config.yaml
d_mlp: 768
vocab_size: 32768
activation: "swiglu"
rope_base: 100000.0
beta1: 0.9
decay_fraction: 0.736
train_tokens: 319700000
steps: 9757
MLP neurons of a small language model. Each row is named by its layer, matrix (down: output weights) and neuron, and shows model dimensions 32-287. Each number is 500 + 25 x the weight over its row's rms, rounded and kept within 0 to 999. Numbers have three digits each. A neuron's up and down rows have the sign that makes its largest values positive.
After each neuron's rows, "raises" lists the tokens whose logits its output raises most directly, leaving later layers aside.

L10.down692:506517547525488471496479510495521555499544514499539500484526513506521506501500499502544451497516520489494483510514493489500482458511488510496515473506454501511482485486432501522497462523515478503488463512444518505515516486492503494468481507435507507528515549541485490497473532515560474507471510520487510502481493518508541500486442492502544511514535540510498495515522500442509476473508474470512469466478535509463489500516514500470484536490517494519484500522507516523476499528524471521515486418508505525522494524516498492466492527539498523507532522524490511500484552505494439517509516488512467484486545517480540458468493513502486491480486571493523471483504500492466496530473498498495491522451486496467493493537540514503519513506514517485479561453513543496485535547491525
raises: "'s", " himself", " itself", "'", "’s"

L10.down22:498503492480523483460489504531479476491523501488508530508509507491471475502480522470493628493503466485494502480509441520481497514468485471400513498473507509501505521513530530501494510526506498494486530455435526490483490514517489516521449484519520523500481527477445532537476471502506493488513494480487495520481523481508476529494507493513511514514503478506499487468494516480508492460539505502553521505521487524543532514493496467493479475461503517480517506515532558507509525478486497499450492473508463517534461470492509540520477482484508528497455464503526492479523490555489478510501486519486514518492486475542518483488535518541475502480527535483515506486483471521485495490530466542508426517503500482500497479517496511517515534483463501527509458509545518501456516489498524
raises: " of", " a", " which", " on", " in"

L9.down280:495497510498491487484490498506517534466470469467547546526528488522530474461508543500526407477470532497473532454480495518491515515493491496414503484490483514469490486477515512486484494538528510514520459530462543525503493556462501504520488498467500515483561465513511513538469528475514524512535468514484488494509529501521545492498446534455527564474426517503502504488500502544512483567484509497495475443499502537490501503515540495475536454460495514517515474505510525479504504487503503440489496524520496520474478488576526503490511494530501535521444529457476446530511518483467501512506482510508547515504526507522506505505451472508483498481484499492499487551478525479505486483464484502460467479512482464482488546490473476469536481498483500478519511549514496503491478511521489
raises: " were", " occurred", ".)", " was", " are"

L9.down360:485497510476496479461470487504451485521470496486500518509478500490509474503508511493472530513512530472500535509492500522519519508479516482602497501497503469514499524455548524505487488512476490477504471511422499479495485537457491515520510491575498491484529479511476519495513512514483479503490497468469511488479549484537524505509515529514504471489544515543482491515509518466498487511491511526556457530491472510509497516472534498495524517478510512492547502512493492497508533520504473526501512510527531483548491496452512552451504453489506497507495491479516537516511520481493498509500522475460547493488507527515539519508504512491474499487470510523495513484474471473510481461521471513487485493520508500501474491455499536470507494493548516530472483489518495501456482470493537
raises: " on", " in", " earlier", " many", " upon"

L9.down761:474490502492511498480499500485476490496511484444509500527468500468467563488491476499502570521511495516494536522456460506485504526496544477444508473545497520499498476512521516489519504583489489497485505501460531538563496492525447493516484530520472519497508522477508515451495506523525525569501486509509535556509518493470509529550423508502542473450451510519526510485503537469500530503483489492512508529554495511470514487539488501474555490561481499510493494504483499455474540527485505528502470509487489486526490522520507494524502508498535461535469532475523502495523520517516481474474507503494482512473505505512520500488482544494484500493548460480502477489485454500481505483504513506495486508493502490519479502489513520491512503517509488501512486518514500507482535506512523
raises: "0", " Total", "'t", " including", " released"

L5.down761:491500482519476459525477539487500487529492454524451493492464512521504501518470472519503518486498519510527550533470491514530475521488523498634471476481498494475505502540517530520469544535494458487525432473467490527509499491501478435475513485472451487486468521529503500438482475538485495503465526501498475495585471487507506504466500470540493520508497523495527491505529475522494535479515492518513492473512500509493472498478512505479461503485487473485498492493503508528491496494501514512540496508491478519493477502484507491445482488538504445478464492502541493499513518501488475478519459483511478491494489482491536513472532454494499523515537482542477474505467506533514478501545484528509480482509514494489474455530493511513490511527505486526498476484505504469507517476472491
raises: " them", " individuals", " him", " their", " themselves"

L7.down762:522501512515511554520496474520513519473526530494550526529450453491445536537482517485484548507492497475518516513486520508483464511523565459456527464509482474466497543526494488493477522453490503541478493515488523490508500500513471536481483514521496531476507504506531502546511504472543485494465497516549517491527463500508499519502491477485488484512492544497468485497521484526508485468495467529501481431492485518478505435519501526457531540497477537481508495474522485464496479498525533513512520500523503507528495475479495524543543485498538540488500494551494482523493533481465505478501507474494509471495525530541490480485461538464488486483510494481528553483461445543506464473568557490511440522496460494501549442522532510505502496532510528481475479511532503503546490520513473
raises: "===\n", " season", "==\n", " ===\n", "===\n\n"

L8.down649:475463498507508473511511484527468501490495538511505517494512551507485490537486531462482407514503528519529516513480478479457469494530522480562488478540494510483525482495511539466494474517521508479507507505433468489517510499477475504491494487498482484472507486469503557502487522512530508482469499492494518472471522559484502554464459502494470506517500489509514515547494504454486467512426482504530490493540504487488522487505503496467498465467478504506491492494495472510524468494486494515478499473495493486554496519505503512499471470514472478474529499500508480479491465531476455494496476506509533527496535533533489493481496527500499512449484482487495522497446450499510512459533541470515533497503485486479492437494529513494530470534456540513475514498474519493441543472489488
raises: ".", ".\n\n", " as", " in", ".\n"

L7.down302:474497485516519490488482474533428488504510497507541536512456466499510514526509511521461466475498516475509477507518555493474483523527562502607487506493463493498530495457513474481521502432478507497486465498525501490501521531528481520526455513517519530487486501500490505488533491520489482506504507550513455500498515482522533479517514521487526449533547516509473491525511513520481450584530478486534494471494531517529498463470492496485492539501448494454516515500488558463489517486477458509534487538512517483488488488536523497531490495500469547481462523438496501508496492503508486451508505533530530526528536499513477478503505506518519511488502492516503476486495514502517498505465490484502536483500509490522489493512498498494511524492529491531521501478524504544498473476456469
raises: " this", " that", " these", " each", " it"

L10.down606:475514506521488476490480531511563526521494518513456517493481538506503515500507463514483570495467473470485488504459511508485505520481549525552515459470458504507502546499495500529498507437496498570474501518471527503521485531500527511542530484488507480539538486479513475519540496537503485491489486530437467484528483509476458523478538534473501481503448499526459508534489524491489460479488500503567486503467506542501475508538531488458506557502509484522536524514525523508504481490493479517533505439481527538485501504481448470483518515487532493501464521535504490518485530520492472507515529522519452531499502483519506465546502487477498503530487521504523486459478521478473509496514473503500495483539502477492510458502524508484516467489554493504503512521514502521516518526499498
raises: " present", " early", " late", " ", " mid"

L2.down167:556467453494535502495448474507459570479513506479472540458493553465458463525523521503465414482461540511514499450489522472491486481524512490475525540500478530522480459478502542524536498539482511516465483474475509426465509489497501535570488501525443476489483523491482477445529527494523471502515517507494482514518513488487508500528454476479485501498519508497487484465518481498489480515454490491512499495490512489485499526505536538480470509436507537524500523518491476477474508519509500524517534479502541474516495457514512518491520510512492513545468528487517532564485488503478508507510466529541477487462492475488512487493505505495478509514504454520499534513468490494515504503501531498515512467499491516460523492516511521522536529493512511539492480517503482483495448484496508
raises: "5", "3", "6", ".", "7"

L10.down213:512491506493545507468494413490480522499495444491502480472474470483500520545493477518499468460512492462493472532433525494529498521456524513458496500489462475508489506537472550515479509539480464537458519507481517494492518513468511471505486507475487497574451512514516516511497472555489482513494541475544516510501493494504507452528530542479513500515470514515477471482501481524577504493469518526470462571525483503474517529482490484498490514497490495497489495501514523522501517439484499456514493516534498454509483522515487539523520493499488566480506484478497508524507506489474504477481466486489451510490491544515527531498524515495556517515501519488481518525490503495446460486488489485488444507486495513504543486514513510491489470513475484505476496489472485505497507519435516
raises: " =\n\n", "\"", " ==\n\n", " |", " ==\n"

L2.down252:525498456496518492495468506506379507459493467480460486460467517474519443495495527525443410509457501483529542454485507498486507497511507486433523516566487502528521470490476478555507471555524482504491499476478510501494511530492488498526466503505482508490482521455461489486482507510517520545480507483502510526473528474452484503467460491469493499531489498484484537505499496502490484495498474525533516501557454477483491531519500539463488522482504499532485488488540528498466498499507520506515482500518482491517530451520533501514518492516491507514486541483521524485490479530487493479501484521513488511497459462468490506496530486487488541504516443512522515516516495519486493528523502483515506496462544574486507517481523511531505517501487487528465478514518482530501493474485509
raises: "0", "5", "9", "8", "."

L8.down685:476519523504516485488479479464482481497505495527503475531509468482486537518455520519484476462478491495503463502549496517539501513488455511563494507496509480439526505511515478521500496624483491490526487476442506496502502487493508502460465517486521488488515517483510519501519491554509466534465491508526531435478492511509551467480476528461478509468526504535516501472476479522499487505504523540487496482482481513529490580494486504464507510499496521498466450468465507479482516497480501508577486479466512491509441523482478470461497539472476526498473503484515511514532499470459517491486516448506469522523493511497532503542464510493470474515533522547514496531512510502516478552510501487477506461497522456515481496511518510495478514520493510501488500490485501512496517429515519
raises: " the", " his", " this", " a", " retirement"

L2.down16:481475474519504487530487468485431480493496479493471491497455462461527508501518501529504426485490506525468504459517505462483527515486468515453513499523464477507534464507508476484491509575461528517450477478445530497443513492503472517498490491511496558497481487482485505479455528523503516520499492480478516517484536537470463530485477500486462526524390525476483491509525493487493534504494473549514521498491483464488487561532500503471472523507509514489513524461514540498476506502517520478521514535513483528511472470500520474529492470483461511514514516470490505486472475509495492462455507502510498490475492487461495476473516498503510514504511468482507539485495508511453480470477487507506504498500506531582524459487511479518501480501501483546523472526497474533480489498528478
raises: ".", "2", "9", " ", "4"

L7.down123:489501472449472489516484478533486447492478507491524536505513503483532479523487468528467491559513480510512491480515470508478526514475518447552510480496489487500484518521502541500514501544493524502498448509457527479477485498458500536497511509525496480497490477516522516510483505493539553516476493507497499498491532508450486496494430492431469499494447541476519518511515495484477504497497474570462481480510453485504548460503492497491487525456514495536510489505510481530495496507506493531497514452474545497532469478462478520508530492503483550525473481454473466512532466405494452481501574462483528468523496487499493489500491498506522508482476516522543495457460472442519499488546557496550451479473521488476467490462524489558477512514502512503480442485502481543507503511490491
raises: " with", " in", " as", " through", " by"

L8.down260:477501483473519477505498510463459478533524455458484478524511465562523525464488514553494473538499494532507507459505486505483504500474491487466503509505521508537499516485502514474494508480518508476502521493547511517500542495513526505546499516491513547477483462515517492492521495516499461476516497506445502467492434508515470467481489491458486512499472481478519477518474493539509496476514478505528479533502536504457476477500512454510526490501469543501579525473510467523532523477517478533500481498503493462511516521475477497452515514509484494506494466504534479484531490516483502481533505438524459495481489467475502486515521469458500506514533502493476524538480528509488511502497507484477575501508535538528524543489523495544543519512486477484498525504547519484504471497528546
raises: "n", "m", "t", "p", "g"

L9.down12:488454519533499515518505491550472503492495474513539513494510535493544521501526478497507469476465485481518502494509489519498491490521524461463492498534465457500515491526522498503486529468456518492454478544479507481520519542489490524520504440456482519497476463550481467502551495472504522488536444509532515506457535512531481499540502534500552518501507505536494540486473511489511451509499542512494491489535482476510460544498477470478496514527502514468531458527485489501491504529479573518491527489542493461511497535506481514518530478474490539528443516484503521492529486512491495493496461469508493510481539530498494491514496529531506467504502509484523461464485511513547501516502543482520521496470482507538468486495492496485496514496516482507479494515505519476451502557490516
raises: " which", " whom", " them", " particular", "This"

L5.down557:504524517522518544517514504505435473526504480466528483500516483525500491504504493552489425477509529518503487519485441478494513465466556509507499529538491484493488463512495476475508506559506493491524500483502564482473486535497493517502469517453513509553520498552485499539473521544492520529494531487512511496485473553553496444473498565526507450524550493517518524517493504483497526506494528490512512494474510494462509472519527504467528496515508548529489541465522509470524498516478486453457488492505522526545495531524512457485534512486489528511473482489477512473463515515543479543504502435490501556485454506545494514489482460489483493546523520484533542534506519476473462494530460518519471498486519455525497514474482511544505476493490451471532485515515511489474506523516490
raises: "ice", "ices", "ares", "ays", "ix"

L10.down221:495511525527497456439484446519488498504511490467489497461459520491514538482528456483498505480459452511534458465506481483503509495535500486536514486520491537551514505536488496514486510576469487503477462537484537496487492530453525478509537519508541496490457527506510466486508487512512504500536491530532548532451506472492440503561502513512473472469456516527539528462489481505489491507511485504498471526544495547503530530503498465477547476481513485519507500498470510525511517489489550482553519539485464457521463493483508506461519514459516522524491553485525492487519507510507473517477438535528483490461516530477492495508492544473517509500518505519511498457489508477554521452498515469488520480528513530522514481495503512483522526512505506494485491501509475484494519509499515
raises: " which", " whom", "1", "ery", "ee"

L10.down9:497501518516512512512474529516477494534537467513504479509495513493521534475505522469522456488505502487527528503478511497520515473537523497382528511508534531486471500540497523522481503461482512483508481495572497497509515447548514512472517483515487468521484483517503491504492472517495466502526476480511518481481494468512510466530512504516481487497453507500530474472529539489492544480504550492511516541508495474506523477501528495480505507520501497500564481498473499487480501478493461511484457519497507514504474506493491524449522520503528433482490510507521499518492494461477500516501458495503489508493499489494484485497487498532537507445561507522486509504487503540492538488499503510475523494515488496493515522521520522564478543483487483504504546515509557497491462477500489
raises: "e", "the", "a", "part", "al"

L7.down168:509466480505471493549532481536505500497519495528506507539488520503538473511481519459474534503480475467522461521531501512516481501510520463428500500484533489529456465515521519523497498500475478510501534478483519471510486503494468494505482493516502515460436483497520497554471479523512479506502526473481534538559482442520480552464484507495509519477462496524484489494491480537504479499545468506543490532517474478489526483530524533461522522519501505530529497483491477554478476481453532516478488533494506483500503507484521477530539490498496482453504462514513521477557487516463489448529510481487497545514528502520495524512520487498478501471477475469478535515473504520554532505500538506498531486483486547483496493470503468511486502503469508507494529515485470489453424485490470
raises: " of", "-of", " than", " on", " |"

L10.down662:491495471522505528486499525521543471508526528482526494506453505513456479529481506479494547538516491486491487480482478496496538463486448497400533477476486476489499514469556520490526499418515508524484515535484554513484481505491521512529510480520522491551489525533497473511496497465508516460505450476483490498510525503460522467499533491484493514489562508482476519498502522503529549506475490496529499495500480520516483463501513476487506517490493482489517513544528487522514462504462509508530510533434477477494499474497512525504526489508489529503504510497510475507484519514467508495484503548502518462480476491520447463465518506469513481469502497507480502486487474552521500461468478503555511522499482483507497508516534499499476489493474502503520511501507579486467516483493501
raises: "right", "===\n", "===\n\n", "left", " ===\n"

L10.down146:490524503491502518491483477497459526501437508512495452502510492489518498486492513539520422486496522489546490488478538502488525528513516496388523489524521527522511481531514491494511525539487505502498476480487546523497497485543485466528499473487414494497484503499534475500459527498549515520442470490504479511514456512547511527481463498492496533503456471529485522493468478466472490522486497500521467542493520483505491506511501498469482485518489538543485502492489461534520517491493507458490486489444535442526509487492542530508531466517511478496512481463509513521518481519519478509519454473538477491539498505516484497531486471510522546505494550482531474477483520492510520515469537498510531511562481501489471516502519527489509507479493507498523508476481477538449476441475532
raises: "t", "ls", "ts", "l", "n"

L8.down28:482459493531474475511515468541507466515486497495511519478460514499489503492570517474492503474494486494494505507490523464474525469503549493473500500503524513503513487523518472481503498646508544489464501526494511509508463521480517544519479481533484481467495533527504547494541518463513472480505494504488508496509477533473511536488374547459490507515415479510469496491528512477510519515498510505501451457492497482492543505518512530489489512511522552448512547449481498500487519539480544486509495490511494482493509505517536517495490513519494493510491528513510490511477508491484540501480580525487521506484516477508474507505516495463487479543486482520498484506458504494524506523451465502475427492526500516482475512466467524521493464510506493507500466498472505531512488512489483
raises: " time", " times", " months", " weeks", " days"

L2.down107:492467516489487484473490487489401499490476507493530510527497511527538474518464482518550442498522473533520495453473503552551512510499518458484501520533499479511454496471505500483501494588523520524496512488415501509528480485494498507487481477502505488521491498493505532478484479550512523500480495483486491493516536493490529489528470490485484506503386504478465500514513505494489538472514520519518534535487494490539542482526495470492516500480497502497519486475504505510515491476499504516506501486491511542472472465525512530548472519509512542458506505507531533492532494489521479453520464503452488479509485496528480539495521510522533471487553541531500473513530494481524478504486500486497493499492489535518487478509548494519498525496474494512494471470532508472496499496507482
raises: " the", "s", " a", " an", " such"

L9.down491:485519513499495530521485493481552476510523488509482483470473465531510508473527499531515497501507498504498504503471472507531522497539496485465473501480495486525505492493527513532487494464469498530458483492503509517456503506469488483526472521485510490493497526517526533485417499452495493499459470522517502527509505528522506484510497561433481475490473548522503463507465459495493488517535504519466463517490534498421481488544493524499542478448485499471490467523538510456504477509470505500475513459513480469560498457513485489470502468512532548470493513520479491494513454491514480521511517462548556486485511525495461500507520564531524461465487483508519554473502470516542517508463503509492481432513520510498501537478454493518512498460555509504468499517501495488506496562488480
raises: " five", " seven", " sixteen", " four", " three"

L8.down622:490485511477509504490496482499468495474476457530495483514482471544498515526474561497512527462505507483492532468532499523479486485488527525578560493498474457519494522525505471460533506491463509473465452465500513512507472483516500439506527513504494537476478524449505518517511494522489484466495499524497481515563477497531525457514518524515503502506514524531504507483508510506497482531535465474523498485484497487487504548496526465507465467463481497470491489477511508533493503506485496510546516553506509472466473483473483488486520499502489526447457486491475519481485507515516520487443474493548473521478505511514507471454518536436495481452528528508515479490475500489511457491509515488509542489478488500517458539483479491526522526488485475481510483479517509511505492513454534
raises: " him", " it", " this", " them", "She"

L8.down478:478472516509514474538503502486463473512491545490539503531486489491511498521484464516528533504514531467500527553506467527491477506503481499434522461472493455531487509527490522496527473607462496539486469506510497494498497521469489468495490486501500456487523474507519457503465521499507538505485500520498512503484511508521505482489413463472494483472423593509506473495451477456504492502473508485500462474512487524527464493472473484541502538493531473512502503518564478510496517535509458548489510517495445511526489460527496518496479492475519519533508511526501490511526500501520439543479492485468515495515512499519506510524477500455481488492458500498509486444523471498496540491523511491526436509513508475480497488488485484517522503523535504455472496466520500514472551506491449
raises: "'s", "’s", " winning", " follows", " reach"

L10.down740:509513509491512489506473487492463515502481461500504515500510451479533524510507520516494462523479498502528520505485507486501507525468464503371522500499521499488487498542454501499494490593488492474484505489511487507508476493493534455517539493503500531489497537502454480493499510482510483466517488510494511480521461513497480483493510508508497520494465474536473487511505516509487504518507532495513497473489524489481517553503506451487492518519509460499535510528502484535515481499548481541494530541516503468492506491472494496489544534489514496501519480472529513492500484515493451484515492506494487488519550472515543510529527492483530519499525508533522525513491520507489475501457517519478485492529501485515496508495498523548547469495459518540529488498530481494495496485473500
raises: "ship", "n", "ment", "t", "s"

L5.down680:496475518481566478496509526497472505535484495475539547497502508491489528535502511485478455492499526498511485556500492492517482491488524461429492487519473475472458484493528559510456486558498513527485515518479503533525513528482492531482485523541448518488472510506515540516482503481533509536500499530521499559504504503473502512466464468537478506515527501486502495484510488502527530538469450493494468490470463471523507495510485513480507527510450515511493491516545474483487453486474545500488499533498522505468482488535514504495516496495519489486493495494539473482519477509495470463474498486482506521465544468526504500534503532517507513506519526436530513486439522500473484501524514456505549513496509519491511504491519477539509541507482530486465490537496519492537451517496482
raises: ".\n", ".\n\n", ".", ";\n", ";\n\n"

L10.down592:479471477519510512479495506505492518508509479515501498488486519489483504504479503506527607499480497488495498507498513523498456520525463516613530537451510483476493522497509531476504474433510517460465497493465503514501534532539513502486483487513526495514537496476516493486495511499477551537489516482472485505536559532503521509480523535470520481508570537458463499544529502493467490496496524507539526497512513516520500519524480512504512499493504509501531502487497474461484499496516480516546527461530486516483519460526506498527514501473445509504486496486484483492502473507530490514513505493494483491506488512524515491482508472493518507493501479489528493478454499506488492489511524558509505484517518504477499501518480505528490495505493485531498547494533508496481469518461478
raises: " the", " ", " up", " off", " her"

L5.down553:499514493503493503511461506483447516495477495494510457460463494406529508518510523500463478483484476474520493494470465532504498509518511489479492462538499456457522473503499516511485538468483488512443521504527547467474494499478497537500502504482548514514502537501498465506489537542524477478523463488504473548526527493498482520493599498494498557488479490496519472499508486472515496470512477531502496485509499491495505480523493477522496518504541502486543452513549485469485473468519518466493518516493495454523499482494447497565482508523450482544500507493516533510486505541510460520515451520523522481521489484460445508477488485513526499531465458490488481515486520565480505492467469494488499469513499561525490470490506486504496520521512503536520495502495490539510502491483476
raises: "1", "7", "2", "9", "4"

L2.down303:504505473532559515492489513468465486492471448489487473483469508496488533460494499477492467518494511462512486510519504516481489508498492475454491502461509489484529497513511536457493505560488488514484483473518519499487491566470521483490496478469509463485509484537467463505485494494479519551525500496431505499481512489452494515495494506520484556529494498508458489496489558504498524510497487518498489495463481517540452455470495491457457469518502420480476497503453500494458507485460489498536513531502547506522492497516532489482495468514504506519522502505494477490503515499524485528504528497516494516516494491559521493476504467518519472512512523511513501522497499546527464557493448512468429483499493488515446495480539494524518482458527455477511488508483461452549488474491503
raises: "'", " were", " are", "cu", "eller"

L2.down276:542492479480535518450456523471396505473499493470443520428485457451525503461535508532483459529473476492449513465474537455483520541548510484504538466500498515544536462484546491504498455573500493463485515505458536542501505529531502503502485551518486534487466527472491484485496521485510519534521503534472484552488473508504515551520508534491506529510497546505496510505532481479477515473449440492525494488504491455493532509500537531504501523499489526474534525494536528497486517533534512476514517528520522496496540505530510551497518492515493513521523539481514508529493455520506444496512489530470491523493485506484440524512497521542502540487511526519523509513473497507505506505503503492509518472527507546470537477512536521490493520507503511497469524496473460519489478503487502
raises: "4", "3", "5", "7", "0"

L9.down479:513456483463505530515465482477482507548505478543522495501497496523513498487469522471539593518491466496501473456473502473502484488528514489428491476483517463472509546497509553495498476585483506485468506507474500480469500515535492511511483479528501492508466479501516484521515492484495507516530479514479461494518547494491506494482444521518528509468495510498491460494517520513484488505494504511537487498481468478494490475501519508506488483505489512527521452536486515464514488467519450484465514502517493472534486491493455493485543514446508525526483484511496477480534493502499502513513520495448510511520492522510504521435451503498558473451515502502531516516478505517507521488535505513543447514517495497521516454481459514489510489523451516507529504530478507493482476514506448
raises: " there", " of", " it", " in", " is"

L10.down332:524520468484492443492520467501478487498460481515475523511497485511490540486467529493513514516527450491510507467485491498505530516514531449536481496493528477504490445476533503509509449519479488499500548515510517502471540498517496483491493521541519478490508526507529549512488495515502540470533465468511498532535508480460480518494455466510506490487574515538481532536489478447529501447512510497523495476524490509468554460519518538532497470509496467507521475490470517488494503554521501514495506466498493477511487488519509508500518512463539526446524516459458534457521535464456498524487496525474485486516489523489481496518537549488435472500479483485537483525455484508496544531486450500514520499517474545531524518483488543520489478472522474518513506506478495518498514545506481
raises: " two", " one", " three", " four", ":\n"

L5.down199:470464479522491500550533531510505516488553504488483493493472508492522491492493534526526548467471527465487526525493537517522531506466535460586485528464543508540461495476486505496556474471501525517514521489525537469443529496498507509526477509542509440479521507490504509500507525494484499497536501502516502569471491517448498492490492558450505458524512468437515503462505513517471546503479493503517544480466516497487475498488514496491521494516504486495481535489488556505519490517512498508495493469536492505499494506461466444517488513517493490541485513530478443504530534507456547508496521486531529460493512493520498514451475488487520467512500496503520476531479551497518501488512530541515471513459493506484480521506514470520484498534458478527454509514512524500526512507505490
raises: "ford", "ness", "ening", "lands", "ley"

L9.down515:499477518473493538443478474454458482538484489499534512516471491505486499494478493484559557498505501525490523486515452537495494519526498544509518502474505473452518532491535482503482477629486484483528536524462523475463511532496550496501537478478515472500517488550470466469478523471500525532510499478496501497496485504520497480545409474483503548509509501470530506550484492477502526505492535517463515496468500495502516480510566502486478500506465546503486493498469502532487505489470474502521496520499511525500461513488485502487535514478534502480482443488507460488505476504517480517511514523478514492491477529492527496512510467470497472481490524490475512505483461477507482496531468512495486498509501526544541490522507523485529511510464481498504532508516481484477505487499468
raises: " a", " the", " an", " Britain", " Australia"

L9.down384:504491526497498475480500491487564465483518490473515496509506496487477527493515483477525507452509508523487507484494503510547469504481488445597498487457527508475493521504507477501523504476515465509512507485464519537506513464523479496520494495463530456520504517507538507478533486521514467492514517494512468515511434435522519476511484457490534484491508500504507502467530488510489473501501503452499463502513542491470495502489477501516516492509504524481484494476476541475430522507484522541555514448483524496537509504474453496508538475514496493512467523502508538521509495501517505502503479469523525464488456491514523502506534490511468503553506509528523528544508470508550503492451541512475493519560526508554555502522515526479511495510524504491551490501558523517481478468493474
raises: " his", " her", " a", " the", " your"

L9.down462:506477503527505499509518527475517506533448533472489531493500493456522481475470488508520571542507475498479501503528474442496518501485458554544535528511499510505476483506493550530521454613483477480508518554498499530486480490504507504514500484519517474488571494500494471503496490487553496528527513457491479515503443533510479506520464517508461482516500529483494470508501493510536534457497504511478533494477479498483526475484502522494520448478479518541505503530506544522481491542570491465556505501480511503538511510486526492471508476542445470487487530523508487470509486478525522531506525493481502500505465526513504473520486480481493492515515463508437522511489499504502470533479542504533503478484518501517487515481491479507539526514506504518483470499527493469507517459487533
raises: " Africa", " countries", " America", " Portugal", " Europe"

L5.down602:492496522494518497519483461496448484513546489486494466539491504477528519545463513481503467499475527474493520462517474445451503495525506448522487475484505472504506529522482533463465481565479523495480525478475498499545533457498509480505462518482503477499516486485509499493501450498516514499510486524503533445506538464520497466536462545474491537511442531489495514494520484474491497485474460470491517512524530530474517497560475494457513493502487495548508497481510519531513473508511516525488496496512518482500518505441514465493539496489496472485455498503506527514494515492520471499474510465502463517504477482499495468533495512501497519467502479495483472478501491501496485522552534475540456513487543544522486530541489477514534535530506470540514537513519496460519490507469502
raises: "er", "e", "a", "en", "ner"

L9.down325:538566504551521507505462492537540512507490507494488492504521485512486462531464508487456534487488528517499512486484531497503512443505463500465487473521496511489517537511508476526496515521492500527476462489477493500500498504506497485507507511519493514476484514454503489446515453479502494504556467483528529459494465509499505474488478506481475520500453494523506472510505490514485487482522556482528481468470517500511495476504534504484494532494499493471482549455518541520453516506489477465517506448495516507515468478493506490528462500459458472498485556524453509481492518497519537499498512505472517539495483504522491478500492483478480504503484527525510503500510493501489563495470436548462483480539504538498474517501521562441478482500474492496495503526511498521466467560522468
raises: " years", " times", " days", " weeks", " day"

L9.down266:502515505459503498499474480443488463505501458467412513521455498524499492475498513505490504489475466498500476486491458503512508525515476469492523505539525523497490498507533510512505493524447489511478508490499532512525492503555485511538499544523477527504489540496523470518510490474488534450482457539496523488467489526466492522485503480476511499516462508468509490517481495546466529514502531501502492534515475504500477491522503476534524469500466537474521513470488570527501514488552506487546517482475465496478505506515488569463497487510530510480484479463496526472491462539492496516484466553505500512492482489506505511497507447492514484495506491547524544493495524518487507536537514476504559497516510547563542500468521512534516492521488491564474479496513522478462453543512477
raises: "1", " the", "6", "2", "7"

L9.down122:494492499467521488508485483510484466496505483502545475527479482458507509498457495469525508498483458509494538534493510485461522516493506480472481510488584507489458507509489528503478484531518504529528480528499509516552488542522431494496502524485500487458474521510483475494482476513484502505514496492533446520519504450454469482490474535500507489481463515524446470520484518513497483476478499532494510506475492490509531515507473492520519511542490523523525526489512500495492478537500503519495482502511489477515492478496486537509464516492490457482508521527531512550459475519514512576494508464546487530511529454473493484469505533516494506516521496533489500501476504522493493493532499519503515481515536454496525484514506507508473488503497488547519520566496539496513473531512425
raises: "e", "h", "a", "at", "s"

L10.down102:501504452498509496537485473466479516510475512508528486474477496516488487465459529472502413500515521470511515508507511539451508470499487526413478493481489481522487496536484528474505500558514486516473511521486495474479504512450518485456508508506492463519473473483450476515505484528524504487524510501533512455488488530497490505467500477508496471446416488497452516507462536501537503491514525539486518474498519456505482500500537484512513514506524481509454493486535509485544495525497437499454516484521486507528464488541492500477483477494473542477501511487493471471485477500507484544469482504493516498507507488513490508532517506484486486515450507486495494502504488484493517513535509533510479495494529502517478476481458465500520518494549502500518485485508510472511481509503482
raises: " remains", "’s", " does", " has", "'s"

L10.down68:506504499502501463496503460500494476463528468481482518486490499501525527542514522501454545466456476468490476476511504488491507515510534501385503448528472504527510445463546510533537492496485506506477485499491571511495525517531501506472457492530486456490508511478485515507522496535492544538503487498497458499506477511498533515479504490492481494481486473541491492522509539520465472468512491536536508522553507483484462471437492464525463505490504495527504477524525533517483513483502489508539497489510478518487501466499497471514464507511487509509473516494471459556490473501528509508536481525524483526499481502474544482529511506495531519501505540531447536520514495501497524483520515484455513493510506501462537486508477481485498518507470493525459528519441459521443467486542498
raises: "5", "7", "2", "0", "8"